config = dict(
    head_dim=64,
    norm_place='pre',
    init_std_qkv=0.0157,
    init_std_up=0.0157,
    decay_shape='linear',
    seq_len=512,
    doc_mask=False,
)
MLP neurons of a small language model. Each row is named by its layer, matrix (down: output weights) and neuron, and shows model dimensions 128-383. Each number is 128 + 24 x the weight over its row's rms, rounded and kept within 0 to 255. Numbers have three digits each.
After each neuron's rows, "fires before" lists the tokens most often just after its 100 highest values on Wikipedia text that the model never trained on. A number after a token or word is its count.

L8.down1505:125113118093134136111119175138152163126097116144137161133149126104136124142147147156088166116123140102121129142158098117142106144181139149166148129143118098160084120149155112076125144129079115145168122126122157142136127112133100145132114144138120134164137127138138132104127097130117161146163114151111156137095134124177114139117140132125139157132116127144107094123100174153111134148131163131146092164102191142127153052122105130140147121152101129097142141117127140119109143085120132107108125118112134104098118143115133132125109114078124151146101146165149124111160121125130133109092119135101128167126085142132162147146164067107136123165170102184142132109117129136133160090131152142125128125115148163161147125128103158120129120124105114139141147133134182101144128111114161
fires before: " by" 44, " in" 10, "," 4, " from" 4, " to" 4, " on" 4

L8.down3:120126098141125121124108059098137064140095171117158121125114114161146169123100126107093099149086121105149134195126135115096116140124122129149133131117106139101126139141133166077109123144161090132175089076118181149099143127133109154122132139148119110153116125079130121147116149136135140127132100081135144095128123123091109069087081120104157146181124126154127114146136119175146133130136114097117119081122153142147153103171112090136173097136113139124157151155144152150117090088120163146119107183118096131133127103157145105138135112131140143103151133097112158119162132132116124100122141142138118155160171113127152105146131145121125088123098118122165136125102094133034127157143121084151139089109151130124135139121175095079137111104151123117128091114159160156174116125153144
fires before: " " 25, ":" 25, " was" 4, "ub" 4

L8.down455:105138160152131116108131111132130147122113116114131130108145110119122114123110154070132139073114125126139128133167176153134146135131156172115125107102137101117133135169080143137121158100107144114153110171127136115140146118122136158123148116076110107121167134120129149066147113146143135146142133117141095154133100141127109107157117129108147097101135100113131160112144184137141170147146125116097129126160117154135118122130122157104131130138130125090120115153092144125188130139151129113159143101079084114140081163109091165116144106164124115158099141138106102111095119110161098134130127125102147130171105170125106144125101110142139122132132093099103107101066130093163104134103137128112114107139116091109138125123161120139135119118134115131148069148183133128170156107133162
fires before: " " 80, "," 7

L8.down2275:152153137093178107124126130084181121105148177161128141142151126143113139120105125158093132099134139134135141123122138081109146102136107172155136124099117152116141119148087055131154139106102127129097155110118097135127086113114153166106137134147101135133122116146151136126157149165142113095108099140185133140135149111192115134147155131147162172135166136165134126112112130123118098121118108113120093147142133171156114157116135146077167160103116108134139110125136137107105127132113131160094130178121100139160101116118119116120158123149155094117157121119121156146165146125085110162144125115110130126182113126157146099123118155081141126131096146086117149128139092128151103143132136114104154147132121171166158136163151137104145176135095123158130159088114128127138156106138089
fires before: "." 52, " |" 7, ")" 7

L8.down1284:161110160161126143094113145072094125132146144112098154145115137153126075141118155092140140121167126122101120088105140169074111148146104120133123092095129090153119122119138132154149091172125131121091133159112122139116151095120127128132147144123117165128102075143150130135134101115087142131179133106063146094173147117110154182099127127161093118082154134134126122106112121078142127111140131119113134102115101170140122116127138170139125150115142138135134091131144136120136115095072068164165138199165143121101083144098132132157081121118147149143177124148128143116124095144088112120109108109161105133130153130163101148117136142145137124127141070097115147114157142088127125125133143107140149152126092110109119132156134088100142116163126134109104123105100075098087148130119102
fires before: " " 27, " |" 17, " (" 6

L2.down1640:136117142093165154110124182135137141175143124153095164131112133161133126141154117086128125130133081129162092122118109142137158167131117133142120089126137115139145138142087129132100142121130152164111115145116148132163125156084122112067145162097166133106095111115121129140105066122067108096163084119145117083091143128128148141139124125138129129157127118102100121084133099118148136146136166116107089162145117136112097115146144127144125129096115142090117130150177123148092182152103087134086120128118125162059145110132133165119135107119177139108122113146118119120119127146122112112132131117129109135151149099179111146107117137079153107135118128134114164131117137138127133114111168090175115136126142108151147158140157127167145095140143107131162130116147127119135116151118109
fires before: " the" 22, " a" 8, " his" 8, " by" 7, " that" 6, " in" 4

L8.down1275:131142164111137118170171112157124123090125128155104125163163136090163131105098120116142185105131113134181096105154164090127143129147132146116122156158180102141124129161152128109075152118134118132132128127147114167161146085119121074138132146140127120132156132114137117098203120137107194139121122144096107106144128140140122128154158121110165108104138110086117124095083146170103160121109127139133143110133180148138099140126082114148134110156143132114133137102126090107120100106131142127100141159087111106151126099102150138140117162166109113117108115151109138074118119128171172095134136107116146143192141148126125140141113141161105111157124141178128107110086107095141094140132141102110168130158161117132094137121134169095098106113139169143160084163152127152156147141133098
fires before: " |" 24, "\n" 20, ":" 16

L8.down1702:110106113098115133115129119133105180118084129130122145157125124180117140126137099082150095107128184154136137122131148090108160103111080167100118126104105150106140129115128126123142116147112158133101128166146102164153107085128170118125116153110132125124160138131127100175106093135113132168128165141116139099101137105174132128112094116187095138094154108115126127164118099140127133114128107164108168101093128156115094134089124102105095166171138122143143108153117119160111096128129125170133108172123125085135161152142130164178123161111170174133157132134115144130132137121138144133157113087118129106139164117061119122122122125156116097150165161125128117093118129113101133129123163098066137133155113139118090116156158139091120122128131173090113156099167135145115127184087092
fires before: " " 46, ":" 8, " was" 5

L8.down1903:089135145132110151100159158091121140099126125107187117130139121146156141137096179157143144143132114113089089116099167137172154147115121107149171106137122103064170125145082161099118109109125142116126116088141109141132129091147100079102111150143137127127183158143137138143178172121176147083141123115133113120111107150119129104138139100138092090123078140165143100143055146130147129153124172143133101104093126115120160108106138143126148123134110122097123129111126121193102089097099112096102143144109124128103122136121143144126110129150153169112124109113081125132137167176135131139115110113164151136138131132154139133194100167152133103126146134112111156133108103134101109130139153166125151120140138138144111174141142086127122160126110119101130099111144165153111091145144123
fires before: " " 60, " |" 10, "," 4, "|" 4

L8.down1413:132069100126136121138134097174134101151135116150160136134118152082124125120107083141144118172105129119133138159148135125123143135143167136103098131125151143169154151116161138112129140139127112117152088135118162152106127143107074098126105108131163147135128142097142120085199092163137114122184129151107165150150150115132124116151149122103153137153124112121151120110148146080148077131094110149121112124130116163131156150154112088115142109147134087120097154088165178187119108154123118134135108117142148098152133099125163116149129138133108137135113136101139143124104130109058144163129089122145147133116138104137139117141136109125138148143101115120123099122112122108150116120129118134092121123145116181159148097088131131136134119115114117140125106143122125161117143126096107
fires before: "0" 56, " as" 9, "4" 5

L8.down1854:135095104149109130121151123169114122144137137136132103142121156151120151135125172121101109137119165114103087117171086110180164110155153107184132128141132095139126131118137116117121161113171127130150133145123116128143150110102135123129154140121085132129122132102104160123129139123148134149123102088156076096194124092113132081154169123106126110133111130138116142144152114134115104152106156105150178147113118137181138125130158112113120148163200128139116121140116153102111140173145096086177106109182160096125145120135123122113106095130114107170125108096097121107125169124129116125112095095152112176121146099158144130131157167128113121132098091113134119130172128132149152116104151152141156158103136136140123148091136134113079136123163111174210164094137133105092109109131070
fires before: ")" 38, " (" 9, "%" 6, " |" 5, " " 5

L8.down1254:152136125107106123120104136118166109113074099099116130107126138142097132110116143134144134172107140112145103142146096150134122109097098139113159143135099134132111117117169173114144111140115135160134100119098195095195136126162132097110100145151087158170097098118150123077150111137146146105110127186137136099146105114127137121164094117104151145114162105125143090085115143155147109150145155096129110168128167174140126096128134124157118140108126119162154163142147103070088156158121115106154123114118127091100091194124149143136181138161134144156127125100161113149131136115137126114143159157115145121135118113093163131137147108137125121183137105150131133124151132105117154122141151130112081096135116110133103157146170124110162109136100142122182127147092129128135148123163081
fires before: " by" 19, " to" 14, " in" 13, " as" 10, " for" 5

L8.down246:131082138114138117171156132130104154161153099136107125124176129148157101140087133141124130146135121150148114114129134130086164148145146161087107160150135134082132157091166109121170138143049091164128154148161135091098121173125150106110117171126149110145089118147094170111102112118135136158131159085154146109123136112136170136114146142143131172141106121143111169136063121115157100148115125130130126108137144137095122104083108112136131109102077155161088098126121100128154145181113181115107102124145139123166138124139108160140107134154125132129118131133114142116134087130143112133128138171151104137115128095155071099184139144117164134161125092149116117095141170123148142111121084091148161155111161128152128151159133155112134125119149116161130093121137137143156104125121136
fires before: "," 14, " the" 12, " that" 11, " he" 7, " she" 5, " for" 5

L8.down133:073128102120113076101125109115121134163112135133122147092124134143141110157155148157071134168099153113100145116115121132125158160150132148137115164097097148125096112124186134114107098140107141123125159140111126107156106158146122129114117097096133179150085175137142152137102140114129137146119145135155151088137114204111125137145136158193119134103153098129141105115164109125137115110146086143093103142121162119105119217141151143151150175117153094175091097078133140122131110130114118159128156115087109127129122082120101122141103075171126123117139150204091129139136096108168148141125103144100078146149132113098130133131085156119104144117144109098141116106134104114078117088115158105173126160143149130113137100123161132115154132186136113130083151107121162139108123115119144
fires before: " |" 39, ")" 12, " –" 7, " Ltd" 7, " " 5, ":" 5

L8.down988:117122075102087100128173114134107110146146148113127126108149124112067137143102133138146140135107155105134101104155156141127137158125147169149127155143122156132146112151087146095124147135152130100143125132156141117105139168101121120078119116129128129127163150144151088101045146174152139116088078148157133091111122102138115138096159123112114117102107080172072149162120096153134140167123157160141092146102132120083189141142130140153116132157111117100111097062140124123125176159126098164125135195132105122097127128096122168146120125149144141141143127110170123128080143111162104123128111152116147106096126074150154131149086166115101102136118076141133141132101166087138147131101114146137090135124147105139115140153164128107125168149134128140098167127155126135147157102115152
fires before: " |" 30, " |\n" 15, ")" 9, ")\n" 6, "\n" 6, "," 6

L8.down1777:122111151114166124161130141131139136135140134151084126087122107127125132124119136131072164101163097164083148109130146080118118110131111132087148165160103122105098170091138098116120112170130147116124106159157145132118162088145122170166102142151141150129150160142116142089114100132129143124142155103135115136130153124130164116155128178199102127114133144117107166144132181139100109146105150116113112155128115116131112139139134110155100161139154166122145146084165117134127111130149150134164126056162108099118139102132151129124109130136150146098162137099120112100150098171120158126111139124112147117102126121081105148080092111120192107088163169136145117069162123087109122083126139095153173115132115159111124109155155162111091162102133105121131127140138143102141113111077083
fires before: "," 25, ":" 21, " |" 11, " to" 4, " the" 4

L8.down1600:108116120136126183078168133161151124110143182120110150146203132147122101141077130105103136123112093152079110113161163148130117138137121118158182076138172117174154108107106158110125160135154121091162151095119094145187122156129088137129132113131129120109102109134113114133159155158141178103106125090160137120107146127143114137116125118102118153118136115179063136117183100157123129146100134123102140125122177167123115149138097177102114154138122158111134097107158133116070164119102105146136138109144102124107087137090121100133158151143121080135083116069144101096118153125126121114119130122110149120143184123146133124111146114147089119147142123089124141142117121098110132137138123117103094071097139123125131136081143162104145144147108120136137157109128120129077124109155160
fires before: "," 21, "." 15, " |" 13, " (" 7, ".\n\n" 7

L8.down1169:102151113119061126151153142160110127140126143123147130128110155092141116120113106121137149108114171125097128097150118119147134124141136178109126112136120149115112144128120127108133141136143104125127116138094152174151135148134114128110127104167146056113127128142081154122123134097165124123132132093141106146139134122120164132101093113142140092092113101127122131162121096106140168109146168127116114071201122081167135167104179132124131132143147091145111130121087138106137139173142109103114164120094157145149120127160085125159154103151160118113166104132130116143120129168119149149141130112127122116152145158130110137142112116146133162157125123114135114142127057106128108116129106159109136079142089098169170182102130125150106142144106113086101112166128133057145130142096125
fires before: " " 57

L2.down1175:103145117152135123119100127127129126136135130133136108128101135118102149138128145106100118131088133126123143133132126138140081110133093150107195075131094118113151113162128122145126127140184154122125097092093107131129132221126126163141111110106142122110149141149131105144130099162128106134137165098150160137111142137129131172116141123120171123156115084127120147120157156123141101159100130098146143151121118134114080091154123130132161167109153122107150119109133115133083127096115119161148094234135165132126127106143152121056098128143116122124139085119112168167151120106088115145135159104122140159133073111151092153120157143078182097156121143127094142140103143076132135096150161111122118155100123113109146128122161099131082116107110117158113116115135158126098072111126129
fires before: "-" 37, " is" 8, " a" 7, " (" 6, " " 6

L8.down2236:063128134130201137104171093139115091112100137109133094121153089108112172152178113154141094194167149104119135120093123155137080166113128131127160153118175107133163097100128099138099134086119164144162111116107139143160107172118086090122161133132141099126145131151138125142144142161096132133146108156137153132141167181132143109166138093149108151126155106118137069141126163161151133141129059071154125117140128119104132122131115116090103150107157123145121127165130069143119123136129077153117142137070128195162152116144103137126099121153148085152131149141129095144133127145115129120146126114132141129129146137110102107082168127175111127128099123104103081089121123138109076126128135145151134147132131085125108123127089122150113119138128158066129144137165139106102110130139172
fires before: "," 33, " were" 8, "." 6, " to" 5, " are" 5, " of" 5

L8.down1225:158146128178145164146155114120107100131085080136100136151124109142095122125123118120161114092133108116087115163122113182145114130147126132127109159160119165155102128128081128146155096096094106125170161140155130092141155092099129117123134122149156117168145118148120120086134123135136123147146119097124167151141135113130154130137156118111102110091104123143119158105088150122142113072120153109091114168174115143091103142112118128094138127083133110150134154164127110145126132129133126124155133046102150126109119131122136143130169050132127118085134151151092137145119145124153145115093129135100098175110150154154133103151146122141140135090068112100090120112119131104159134180091118111110114101112134110119156147108186139125122111124146155103153115141131135160170181120142143
fires before: " " 25, "," 20, " of" 16, "." 11, " and" 4

L8.down1146:145115115153154124108124114117158088096119173139144142086157127170171154124096162130103157176124108146087103169136122123134117129112122133109136136118139129117148104137172113115127132128112115122159136121119190098140137117143129109133120167144094126209108126124162097089141109120094129107140131130159117129103126095106114091111121147108168122084131115132122167113093156136143133151106113149131101159089173162150174098144091117161110148138077110152161135107153097147120121126092112128125161107115112109092089118170167130098169092125131163105138138132146117108134131132135134140140125175121128149122113137129177108123156131137130074181135120174113158131101116131129107114159106130121146126121124144139140155114130136117137113132114138160138119158114146112156129130154104
fires before: " by" 24, " as" 11, " with" 9, " to" 8, " for" 8